From a checkpoint of a small transformer trained on Wikipedia.
Size: 2 heads of 128, MLP 1024 squared ReLU.
Architecture: rotary positions, no biases in attention or MLP, untied embeddings.
Training: a variant of Muon for these matrices, 301M tokens, 9174 steps.
MLP neurons of a small language model. Each row is named by its layer, matrix (up: input weights; down: output weights) and neuron, and shows model dimensions 0-255. Each number is 128 + 24 x the weight over its row's rms, rounded and kept within 0 to 255. Numbers have three digits each.
After each neuron's rows, "fires on" lists the tokens most often at its 100 highest values on Wikipedia text that the model never trained on.

L4.up710:104145104163118126149106144126096135150149107129158151117119056113101179110107158126170127124169111120154130102130159116183138145113118118170120136135104113119141123123124156123145139105113160166108115075110123135166149096116138124081126120124110150139089123133114095154142133143139117130156080167120109162102161142106102119137075154153112126150107119129169137124180134145130156143116137137171127128112148141143134172160198143116122154128109113091166137151143148087103072153125120096131130114133080097148166147171106139104135119116131109127102132132097106139139126151112133106128147121173119140148137144146121140115120111124116108102131138122135130125108127152096139117091161127195129161119120150172128151082123145069135126160145105123097155097147106137092135053096107
L4.down710:149142116142118124099098186123086159168125122119156151149115088136097108187119110138114149159159160153110115078171133125091121096111138145114133119106134150139130125116137102120127113118112133125132112131167155145172115131106133111106149136082144117149122135119167149089138096100100101084118118092108131141119111141167183115111107151084134155121117065165102176145127127142124136149133123113083146145154103104125140152126106101112128085086135131168107134141149098130142124109111136106112101111097132154135127112141114164094145127138145098181146115125141120039127102128122134116123130120150105064153123151110128128163124181083125154165129157121063097131140136146134130083158130115121090126130125096106155117136147115165140110106093138131159132080151134137145120104118116
fires on: "ing", "ough", "ol", "le", "low", " Be"

L4.up799:145138132168105113134161107141150123184107142146147142160145154163133118116107102087094116144138140128091091154156149116134097118134106197144061141153135082140137110112115125120137149147094163129130147118174152146148109138141158084184132132082151108142153101161114121100139128115124174161121105108141127118147090118136108189150101178090164099149135120124133114130135115111126092099134113128115096117154129105123166129123089165147107149113187121113103146109130138116116077138122102176112113084117112043169147116084098144142090159124146121131131147128132105150132107138149129098114114130139128133136097130105134108105111122147154108117113147119120112146163092070112141083132135122149152105128169139151118111168146129113142133143124116132158103138122140170112135124116148
L4.down799:108116142160164125103153120115132105110121130095152130111142116108122104179157133140103136104123139138186124157130112165150094077122173097126195142170138131132141082114181122118118161093123135119122142119132124170112109149106195097155113126126176091135108135130136090149118088135137151114088122130126109159122130113139107168126106106107179181127122128134107085112143149126126181149125128133085129164120099101122119102140114197113122102135124128125129119139161124093153094144156119165083085178095130104129134094149133146151132137120142111126162142158126151078120131134099111122168162152159138109095155111152134112133087099125135163110141108097146118116126165108136151151130117149101088132155142148157110127112115127127154145155134096152161122138139128076150099155125135
fires on: " |", ";", "ain", "ep"

L4.up849:142129092144188169147111107094114111112151153100099106152119117171138129114118145121133088112149160112110141132131139121145119146097128134116140115091109105135122135145107107097138152146153121097073148085142171142117171143091181118165123110136125132124120090104099167148102116121130096086101135090105096136158161187129111110157137135140094113152112100142119118135102146122137128140159136136138153145082115187149155112116090116044104123112160127156113162131129138131131130120143143152125170163176120103088124116142130075114148179153134092140134127129064145158133067140087118142155092163135150153162174136131087102144101125142131121146123107133146095104120130123137157139141149133152105162122132144117137094112147129106122123109144125140145099133135134134097104112131168
L4.down849:112174182119115160135153111156162138133116140148178143105147139117147140161124106137153167138120122144113103121115130166113161132133188101121100113116134189116157151152147126127146103146121138134150114131124139114147093093131150129079129167154121108150157132141161149108141159108136170156146103141116147098093103128114114118151151161111132138091152130104151132104167104114177116091143120123141094149136142110101114147108133083137163127098135146124115132140162126116124149120085108099098070104110145163141103150129123144098161143131084149152130115127144120151085128107127165144135137078133079120182094147134149148125131153106140111120117130116095130155142151110143100128094121191088137118150086133167120111150145151098155167093126135094093115151112137139170155186096094
fires on: " ", "ia", "ate", "ic", "a"

L4.up884:126112104140110129117090147137108104089122165103136117119129134102104107140185131107148136106125145116160129142103149132142161148132129103124143139142149144148151141148121123172189111171114128109098085126090127128074080149166115122108148121131129162135097139157131112087102126149135140128185111107107144115132090110121168149102152102119121102099137145125146155116159125131149114095127099101165129126108146177133117123136108109140097169121133092132101124116144101154136102117122097119107181145118137200099134112089109116124104119152120138058057124098126158158136139136105113135125068118107135108165130091112148102144113145114107106154131116101135134156121104121130170108072145114091126116090191172090152155175128123131122126140129130145129138154157103139129143129089149
L4.down884:124158138120130124122131120116098118145146099103152146159158116138132109142142168138131117118151131156160106128149092150108112089136083133162110151171094104116152100151146118152131151125147165126198117147110103164173121084131146109112110115128136166137132092123098121092127170157128120086119164120173135082137209088125109139136111123152084129137102156112142102130102158122123140126148109146136121152183120129159114141076158128131109138123138140168128129113102169154158139181121133145162139102138132102119101141139110126126141124163156121170153174177169113152163144128144139129151143129152159069116178180105141124117131156132139128127117174139114127111078124127150074140173155156110120131139100132131114121147147132127140093111151151103119155104114157134101141151105127
fires on: " this", " This", "le", "e", "ment", "ie"

L4.up168:089129125179081148083119112151160142142116115090122108121142094157077156092118149110142101134134161140130106136129108163133113103118127131135148148106120111165144126155119100121083112163117093101146144156119142109089140130124088144096152145119155159165162136124141140145190134144125155110145105127142103134153130140120095121134135135100132149099147151140138156103122140132103111161134138121122152097114098103113081119106143128130153108085105154142135138087132098104158103089123110156169113122129166111150121084151159141119127132120070076097141158147148182130132063134115109125163132109142154118120127098128143105091123198153106157096071090134153115134165125093127129138148121159101078119159142107154126101115147141098130123125072119109144136134151113138107112112094090
L4.down168:130141105142126076171138067101106146137087097130114139122133123096151128130132128096085101103155126098109142126124100095127106126125157141080097151111103112160111125100116163115129143093134102131115124128149142089130152121151111106148139144112122130122130113164153144162148114138157100167110146143166150122095099109132142168098105182128143089123118165109149107077095107148092122149127085094118072132102085123120171118106120126144110120117143120175158183156083189126125131116134116131143113096123091164119108154179116113179132125167149147155096111132110131151147118066104135099155143127098128164165157113148139168124140100124129142120144138122159153112128147136128084136154165114127117132159116159146136120105178130130128125120159158133106117141107110150088156110102144
fires on: "la", " Go", "ha", " Wa", "ro"

L4.up79:114092139095109133088143116165138110134170124124098128055121138106124155135186136182127125148155114129150111114111100108145137107085139113127160136166130117159178124118119147051134124124074096158167131163147099125107105154169100109132122148115120125134117124155129137119124140105105131103151139179134135137112097100108110106119143157119125115150090096161136108117125108063110135169084151097160134162079100145104100117113155151170144154128109163146145176068151110145168128149094130137128114115131122124132135147112145148086100118114121115128145186107116151117123095130130142107151127124126149124120130127118096142089123154134108164112118145109120111131066109161082091085101113111152095111147156144114119130148130116148131119119124133149155161118128123153094104118134093
L4.down79:097151140146121106140136125121157119136136164141181110128088161164136114094138118134180126140124142146166150140129120131123136144114153126185126153100129151144162115140076138142138137138081127093121109120116156124107161116132165100117129127104133097162135143128107165133167141120149111161145088121169116174115111131078082165154112104104097111151155135092116153138148111130108107154160156100118104087143111105143131109129133120144147118069102107104129099122132123154120125098132154093096118121154091128129151132153111089115159145136129141102133121140116123098109147110128134098132096153126042152164154160131159103128177140093088101153129119131115133130154168090128094134075105163152128142118110159084132112135120111112147165145148163153117112152116125115197179119120140
fires on: "ce", " is", " was", " only", " of"

L4.up915:121135142116138128072193112134114129135149143131148131134135125113157093118156134129179159142183125111106106150105081068159107143131161127131134157156148140099111125091096121103137108166136102104083140119088160145117167138179116105144136145087160117120153112144175128141085155161118123109146168134114098154128151158122120130121146160127136149131147161160133110151081137140107125115126126082125132107119104122125158156142159154162134128121109103109138164094145139156175142118122165116151136083124097143092114142101100120173133101128167120138142108106102181099148104180146129120122095150095092099118140140151074119153132147172115137102098161164122127124111097115141104112131134133110161140079131145108136170155131150179115137107141144141170143134134143131150133120117165
L4.down915:081133146130112113092171146164100128142128144141154133120141136148121113122135106108100137163125113142132147119107160179161167175104119130141121144119147140094138142137131080159104119110165154121121116133126194158131147134117149108169114138119124168138102116091156123097174121115096097107150120125129165103130140121145145160116163084144160114123142095124096132131091127159115138078121132122112109124138107143128079139164082123078116120172154119124105120103096116115134126134119152074134111129100152151141138123159166116096073129158137128151118141087156107104102117099108108129127122117100183092144106110091171114160116176146163108127105104105112152148162111119140161142107152109105125118158154158162073106083151084141142141110146092145127131113106146136142089110099101
fires on: "ci", "'", ")", "al", "ri"

L4.up245:079100132137092158109090117135129128143094168128099154085089169076202153118101113118131135194107125148134115119125139106129149127082127121123091117127130161119142151137118114115107162132088126140112124136120078107141146121138143141129102106122148112073116122149130161097100145155127148096138149100080150081110168158138131164124060126150148107144136119113118144103095142126131105144144179163136153146180104128124135155106161148143111099114152151113135106145095108106108168147098105163141135132128166150127140120108141116109130149125098144122135164149136141160147144128097117144096122106141180136130149176095122119098129134092153141132096103124099140154144127112118099147134155156125175135143139131152135136128156135111084144121176137170140143153137160150152134123195148
L4.down245:095134127137132107177141143114101156117134114124117094106141126153126149152128124146103114150083157130126108130117154130140164123161129119137146119149138093155133124142134103151140121127120162107111127103103153133121152148142137167144185151146116119146113129146123146146154132186097148122147132181105114131132134111132190143135104137102087132167150104149138114120114113120125107116159161092103071115138172149160113147145170145113123119162103138157135121173107122139143082123161139157140148121134108134112055147089127090128151082096127117110150134133138088130101169131088120155168160114144100096108147193137118118154160109124126110132147084119096126117124043150126146177174142107135147106132165106141118108141116125094140126093141124166113134169126155116162102119153179
fires on: " S", " T", "al", "all", "th"

L4.up940:103124150130103119113145159078128126132139099155173109168128155119136114141094105139128099141120135141150101110123127133114149120075132118124083133127109087159142163128129135126113119120141123146156074128150086149126113149097122155127159123116157127134081113167090102100115121105094124090144114151159104107109131143120145134085145157099120155132144173145113071083166139142079087101139058127138139119121141105104094097180106134149157133136128127135091099145074115158111127111119119102124126114188150105128124115123097147128140133159152166122191135134137148110108167092129109139156154109138174125156140122122111139101106118144129136132119144104122110130109142104120113169134134167094124122088136116083119119152153198109141109082124156109086092127127121096120148129159163
L4.down940:183162106171111122104134073099126133100153182089102152135106136163099148138144129101111101132122123118138137082129106109148167155119121143104147113154138139126095109097130097126120133164098108099119141126123155105097109123115134142128122128104151115109171167153139160126118136145138119209072140091138111125114117087109105137096111080119105120129129114123148137142122147086166110163118151131131102139128100102148157173118131168106129113061140158077153087092168150070136112131130117141098098122119079183124120156110137143143118109146131110147136147133168136132126112129121157133099083153107061141127140136148158133140158173129118127157172149167142076116138119099119143116155103082132130142136139137129139131143118138142107118126135135095143134144098106138099114125144114
fires on: "ta", "j", "ver", "to"

L4.up456:110065158094082145131087158118140146136127131095097134163157130146120117154137153116158085095109186101148179124139145090179116124136115131169174126114090131118150125123145110107142166144103150127144161118138137089122117156142180136115136082125128143136088151129151146113102111149119139097140123124130164148103087115146103101135114116139140154123132122145113122116102148108095147128092147147163122096162105108139150125086137106089168138101141117119137089123159091126119152161121101112189144111147164135125115134097091128159137137091142099151162109116142115115119120084118140132112125121140125191138124123127110149127134148118134155102099148059136150132112116123160125159141130128057159126111136113111141123146103139131141111113138122183131158075165132127102137080128178
L4.down456:109176126100157106160129139122118106132153132110114130138101173106179125131089123093097124134102136136126110116141161119119110144119164141147146095117139129105125173149112103150114111111123135100071113142191095121112146081119157141130141144131152122095127114169130162099147161131133105156152122126121110134179130123111125119082140095107163158119088118132126118143157121140126141137138128079160142141109139172078124131135066129182177178073138132137130158160110105082142156136099105104112107162131112117166186140142134124101100097168170146118155104167147088092148142111124144111112099103116115133153138141106127123139117157137167087132117096140125144178113136156096097115146126145129111140157116137108144164098095126120159117136100132096173144124120111138137108159144108
fires on: "e", "ce", "ge", "ne", "is"

L4.up51:128119119176123148124087159127115094118144133109140140110127114143128116106103153128185107104112139140140104092125113173120128129146127164146173131137134143113145142117080090124140056155121169100131097127076103084111129117142136145111109151095164128147126100119157148120093131115158073148132098161085112117111112134155138166127082115136122127174145113124112128146184108100147156145109121100168144132153133112144110137116131088121134085133076156117117140103143116131141125170084127107124124095145174103134125137097154126144119122159158125130106139091155121146122085141123103110119149182177094110117136136157137145100122121116106131120128127145116146132129101149104120150112066105129197118133111097151087111128140107154145062133125130131156160069133124137147112085103119
L4.down51:095109121135133160098110141159090108132165119189149151165153160138094149129100106126173124132110095149112141154115147108121116102118094100127127113141090093123119156102180131142116140134110079125125141135114142129163140131080145107098136126127091140164110122099155129110095157140142135171133122126131093135141111136091111119114108114102125101116136159125163138114125128153109139125128117156134078160146144161151087131144090145136147107133084158099099091154141144134137132129138197129166123146157136088110122137114132127124188132141156127067137150101096106096153115083124098129112107113183156121147148087121119087064096126109154078137156161122109116152114116113131116161126108134132100107089101167128155128137121115162134093109158115165106157148125109176100135141147138
fires on: "ant", "al", "ar", "en", "ary", "ue"

L4.up704:147085131113125118112118104111124148124129094134164135131126129102134160139133110178128151117138194111142148141110129121133114156147174154113118101100126115103120147142066118166106081129153144150152163095138100146137152106085135123154125136104124142108125135153154127154172109135139139153132146121137153133074137121149129118150104112149135114108165123129115139114176131080126121157130130148112111147110157129132151096168091103160109166122172118110132122077133094166137099143121130126105087131115144137075183106111145125131103096142130114140146143142091114127169116162115088128105106121079126120131125179122162164077125157164173148102128162078177115137132119152128138117137171135125090156110122089135129132149156146122155123077104103113162121085083083155126112119151150
L4.down704:124113097127146092118124131136139124176111171130139125102110132159130100129147113068138121131147135103138109133167157115126166140141126129143143096140113085086127132111185111094124142140125138152129168164156160152133121092201106128083133100125091157135112167167070111118113147098121145122126188133107121124140161124129133114120162157143129132168151132122118092115130143140094172084141138109128166123188125132110117141094108155101106128174133156182190122124155132133147154126126124117151154132104134141131113145127113094144141130139125155100149151091096133129162058114145088139138142120117150135124134093136111133179069091141121092121139124161081139100116117113105146133144109091119116129123101176126134153119126102143132103102096121151119127139138154109088145142168148
fires on: "ed", "ri", "ce", "fe", "ing"

L4.up521:113143151114083133091137114153164128114125100148144150178113108151153148117147123146095154135142146113104084133126076158104114174111124093136092094148146123128134100123118118125141128158114122128103123129148130106076102130131062153137125118116187125118064146109109136137105157125162152141170107127106133112143161109139112175153129124126137125132156130142142136096152113151109075066092177126086105161141113149188108144149108147153152152130137169129134125123155137108136134108126151142127119150069118098123108114136066135178146093100154142116089158106161132154113129134144116133101120124135114113121125132100106124116141146149132125126103148167121129144125139125101089122157069066107100095153154121139120121153136123128150194080155114141112094135106125107119133126153123
L4.down521:137108090131118164144132108156109182109139121124160144166100082109162174095154111165157119127124113150156112171133135153108136119140147158131166141128162115147083126163156122137128141124109105172119124105116110117128142108130141133145145119105132098090105136119120109085114134130165138110141084075084156126161150139150102126109154169092124110125133109144167131123125153125141171111105108137114139122115181115136150102139145081102120129105126168117140185107113143117086093125109116132127153131106081144151119129111139150127155079187154100097126163170120142102122127112113116145073127093126128133078122171124099137162159139122136171172114101148111151108167134172115116087152142123143095137114159160103138106151118133098126117120114113081095097124099116122171141108138108
fires on: "t", " T", "all", "im", "ro", "vi"

L4.up488:127119127093102122127079099096124102080168106073142116120121146134125127148135114126133130123082149159112130082120096128129099100093130129144149091133128131146138145122074165117108134133120173102134139135086102122164122082108169160153087112166134106137137129133151128187127151172146112142158101177139098136128148158114115148159134146170099124132138144088145105129123160076151152097108098122099159102121143088105178107120150156108147163112116112129123156140135123112144093133120134135117110101136127157101080112138118185111125135133162133132113132082145149172100101127130143147118149107127137170134117148122099157115127128136116109138113166120143103122135101137193148104143155132133142161110178132144130103102091176136090157095147123119126155119159100184125171136126123
L4.down488:138118086135161194111135117137166113171156109149107136104152138137100115122143146104093122119149186146095157128103101122155096145143103120110127097123112166149137121086171118165135125118111144143163154104120150133121129095152157123144076144150104117127128160114118139097114107153085128110145153144165152143097169176099099101142102160137127068153108099137099122158084142139131176156146155118105132121118137123121135136108171136145162111151169131171114124103124143090170121126117118133182138116122139168125126092112126149124170120118145089141156077108131107129156095101141130139124110141075156147118188111107153139097154117180157061139114156149133154128151147164143119118112103104124131102133129159129127101111110114157113122133131161110128148148120140103143126129095112
fires on: " po", " imp", "app", " App", "mp", " se"

L4.up1001:176115102116121151135137110105151135104160153154141145118152069126072113134147139109119132119141104125149114146105138130176135114147163143105119116198114141159122171103121176111146097095127089106115136147106125144113105092107146157133139124160072136160111138140130116133133133106163143098124122160173154142171141133157130095144097101145148091109149118138155141136125143138151107165115104160155121105123138120142166125100108176114160102128207140158118145152111135154132076162106155133103140129105081130106143115074157156159101107157108127139082143148094149136154142117111128122135118112158120100102120152148119170166121139115147079122146101149114115110146147122131145157112157061110144125103123136143136153120152123131181133123125124113139168141079148140082122110120150
L4.down1001:109114137100135115140112108141122116108148137148153115187130170158090107132159142118142112129157155131142149174109112146136091149149127148087145153130115135102187136171129156109147177149114126175147105136050086114125127157139141133140169172094137163117166143112178120128132120104138138125130143157164106070175121122177104076119144122100119094155084127122112138140140100137145137156110095153127107143137145105112088150091143119114159157137093121126129157105114125099129126105121105153116128149114130130080135173104136145080139162124105071156161173145155149128137089115117103085150164116110084132155089133107101125164106139107121121096122119133160130102126118123128147110126102155142161144103120141135102116142110110140112162113138125127188146117144155134148131115143123
fires on: "S", " South", " North", "H", " New", "Z"

L4.up848:077121103127096092142103114156145114129138114111140091148134067145102135149178102139134110093165115142131122113141126130156131148137087114134133111115136123137103132160143086172092177146115112093139130118105143131135098126127155132098109116123106144119182147151157111136128115133117128129174081161149137106094144126150118121107092166148091097140130134127101144125129106141112137153167109138114136119136107095114142064141131167189112144132165135151112192140156111114100139144100088077112135131077115168131128093116067153137105111113143125111101120147174112110164107106116137084138133132113112116116126122126150113095095086133172166092120129143164140144125117120122134117108129144124105115150147122123129176091090141133167117110127094112096144158109084134103163100077151
L4.down848:184132110141104095095121118137124155165112119182158150152165143152149131130083125157123167124136140144168147147146149126142128104125108141137108096114081102149145106106139116099155102080112145159101127118153132190137129136134132152118095115091130137136099139156127163094105096171116140138154113119112116133126137154116172108136121160114128127126131129130111135100119145158142129148169147092076161162113112140141152162163103094111148129066120148180110139115109134116167122115110139192147115139118126120156136131140112089107182124135121123129122163115116137081098098126121074072112106141107139146098137092126158142166132143146172129130157151117114133132161118103184127093147133098173162165132136082099130111131104115124110188125120140144112108114165156134151128122132105
fires on: "=", " of", " imp", " office", " after", "In"

L4.up227:110160146174087134124137125144133144110151164122135144108177137138153109155074125135120120125098087117109084126134141156173168127123156124097089132084140143109115128118116114132110123141117119102154113133129122109125147153151091163152116111119130138109183107102138124140128153134135153147121109103161134088120130144155092133104102134083118142140116121121132150104137102127161149112089115133117109154089112121139089150158109143151174068119159131093149155153128130094131136113100105137139131068144110128155126119114123110174083138174142141127139135142097092107093116177108166138126114115122143108154149150150148119144117128164116096140151106105027119121113157130111105160143165142084104153124133154128129073110122132168163146106166144098104161172111160120100125142114159
L4.down227:142114132145085111112126131123120143149121108086120135096161168151169163151103149151108104158145150119156087099112106172077107100166093125130135154106104131116140126126140147091157129136103155156111196136074117092121091117111149095091118122141154137139124140131150146192099143106116164134145159179124091113104126146145123143156083175130156133095120139098119177127121126139145130149099132107151116143081105106122135153135121119154178150133157149112143120155134147111124177122089076135127131109115110126144128118124104143101149130145130118186154116153111152102121142152116106104125123111148173128118155142111102071110113143110118155133147144175130141126188135098119132148096103124129118128155140105123153143128171129102107141113164102143179140140119091158100115134105171
fires on: "ta", "ti", " a", "or", "ma", "able"

L4.up406:106141127106098154147110128115151119079107115109128125077164125164097128117139126132101175128149133115108141110169132141124120112102138143139145137151157091149121145091126139126147126087101148126168160140156180147095110149179078167125114123134175115105142145123145109142120104095131178129131109129091116098107094134119141088154073081102120122158161132125137136133117157108162171108121126161116117128125091112145158109132157123131134173098122139126144121141106151130144152149136126106085190093152150122069082078143166101124121114126109154111134114136119112150145145163150127108099138078124099130133112122156138151118120129098147128111107164160135184096114129119174168074125123164146145168104138169085111127111138138174132131119148109147108106128130144124121106101163146
L4.down406:124073135118086120116099058143112098104117126161151142121128175141139102120135154130134112141160128153100136131131144108090088086121129088128111126094116135111149129070175137108108148110097102112138138135142121135130114122149104135148174108137097075099142143115119097130159123130130126131120122122145102132094118104147115127145129106078102091148122140136101091118076155172136111166113130117091141096081134146106143122117123116126114156138093137164163140114122119135147094138144155094177107144093113162149120126129083120141094128139085142137112123148126124159160133150192140138131136145137145197133155145120135115147168120107115164136080116146118156123093125085121139137137109123116117137130154120107175155111140115118169125078134136139133136198145126127187069118104118
fires on: " Re", " re", "ter", " inter"

L4.up814:136141154086170119092148109155076151143151114113146133116169109112163108129135111143153105102114157103133109158147130124168128140117132134106135123138144134115100169147104126124159153142082170117117112114171097113098139087127131153080139116160135086147127147127120149135132146106126104116131119150108110084132151142145113139104111141185177094151086136151097130132131138124073114141112155113141133163124096094121116105099117098127176107125107121149153124152102148174121123134082134100103135134092094128112124149086176124133126137144123131124168120139113098121104094157148122131154118128089100086117134104191174123106140151156156114139149119101171108137106111176123121134121137083142118098134103175154160130126173156122114129158084151139182164106138142095122119162122080
L4.down814:154105092110103140156129120103120148089101099128087137137130078139111105097130128072108098162151143124109120103138117167136131108122158114100119157087147130174096090153134128104093143138154070116094145162130160096154141176127118104136092107136086131152111119146106117133116155150078150160097136132109162121129138136110127131120150101065144126108102129161131122145110151130137152169141150138119122099123140109107121125104125182139114177117115123124130146140171124114166102138146134108154132129138126142153109124132169119114171127119126096112183149122107131069184126132106152135108139192150127133135161134151117144137108133149173136117140107166093129151151119141129128128094109099098138162124096125124159095142171149148116133094104166092132106146062113096151109126107163
fires on: " of", "l", "me", "der", "al", "f"

L4.up320:096121176131095125094088141118104160114121137150120109117132121131118116115108144116116123119118123145143138107100194093124157136137126124113115136135126099148134147121116093150074146141156176155062114129143114148163149123121138144121142141130135155165133113120116175186084144157139145154134109138109132109150094202097100144137139096147162082130153160091073098112148162168153105139189140107141136151138136156114140152158147150118130131128118112167116121132133128134161120106092103127152124143178136164109139127140104087105128149176112109114141132092120133138161114138165126100107099134128156110177128093161152179143086127170105113114131098133140098113150120117081134139118140103158126131173132114137108104090148141096113149149098135110133114133115172095132091139161130
L4.down320:120148088122138093151131129159151122110093114123108106151115122122118148125097100133123123143121097160134086162138090139120088122104156119163141107134146126173162151081136129126140163095131113083159102144092188112133119128113117130155125109141103148130120171185140156098163137117123154119151163123132119154107158126154126140170156113095136149104129077103100114117121095132101143091074139107115154133114141138181156115112134116132101128118181134087109139124141120129109090151164098148118101108123120095143091168139090142088132166142118132133144187147137121141131146105120131126093128155116148172113103132123110097114099130152087111124108106103152112148134132100131048111148097122095137130155116115136146187085142152163126130122132159132099104145109091111091125166140093
fires on: "at", "am", " Da", "la"

L4.up73:065153119153117106112128119173139149100090103139124087175120118131140136111100157145166129127134096116110114115127133089135130145132138126125126149141126178129141121143116130132151157117187148174112111077140104103130105101109186113104106129167104124130117107133096119092147102142126121104151111113082141100089118140136093119128137151147107145149144136115134148101151109161099162112112163130160086132146092140108117130123126110101080150159156164160095132114129089148134125158114121132094094098162129104116118110137101147117134116126103119092131137107173156118171144127075149116171154149083151125144170115143143128089152155139138137145133130125067138095142154138114127141125141201114112137150109136082127097132136161145142145139143126198094112102172109138158153115100154
L4.down73:170143139108126177113114135141116153144128143126117164119100153145117147096120151103149130141087147117164148164101141126121148134072122144133136120117157072135103124163134121116073094147105109077142110155119120151104169145098140105136187124097164103143146119111158114174109132149157138154120133138136103119132166125168163176124140113130164101119082130128129138131104135107163116122123119173113114127094132176157135162165101126145121086100103105082167132128091135121131117126142143154161177129139132135144131122131131154163104103182131132176129099142099122135114156115098105146099101132118178161156108126140128120126144088086114100120112178133147106121113144113136113105139100083117132138115154087162124161122149139113146073128124071124139141151084163124127160127159118
fires on: "\"", "ur", " Al", "son", " Ar"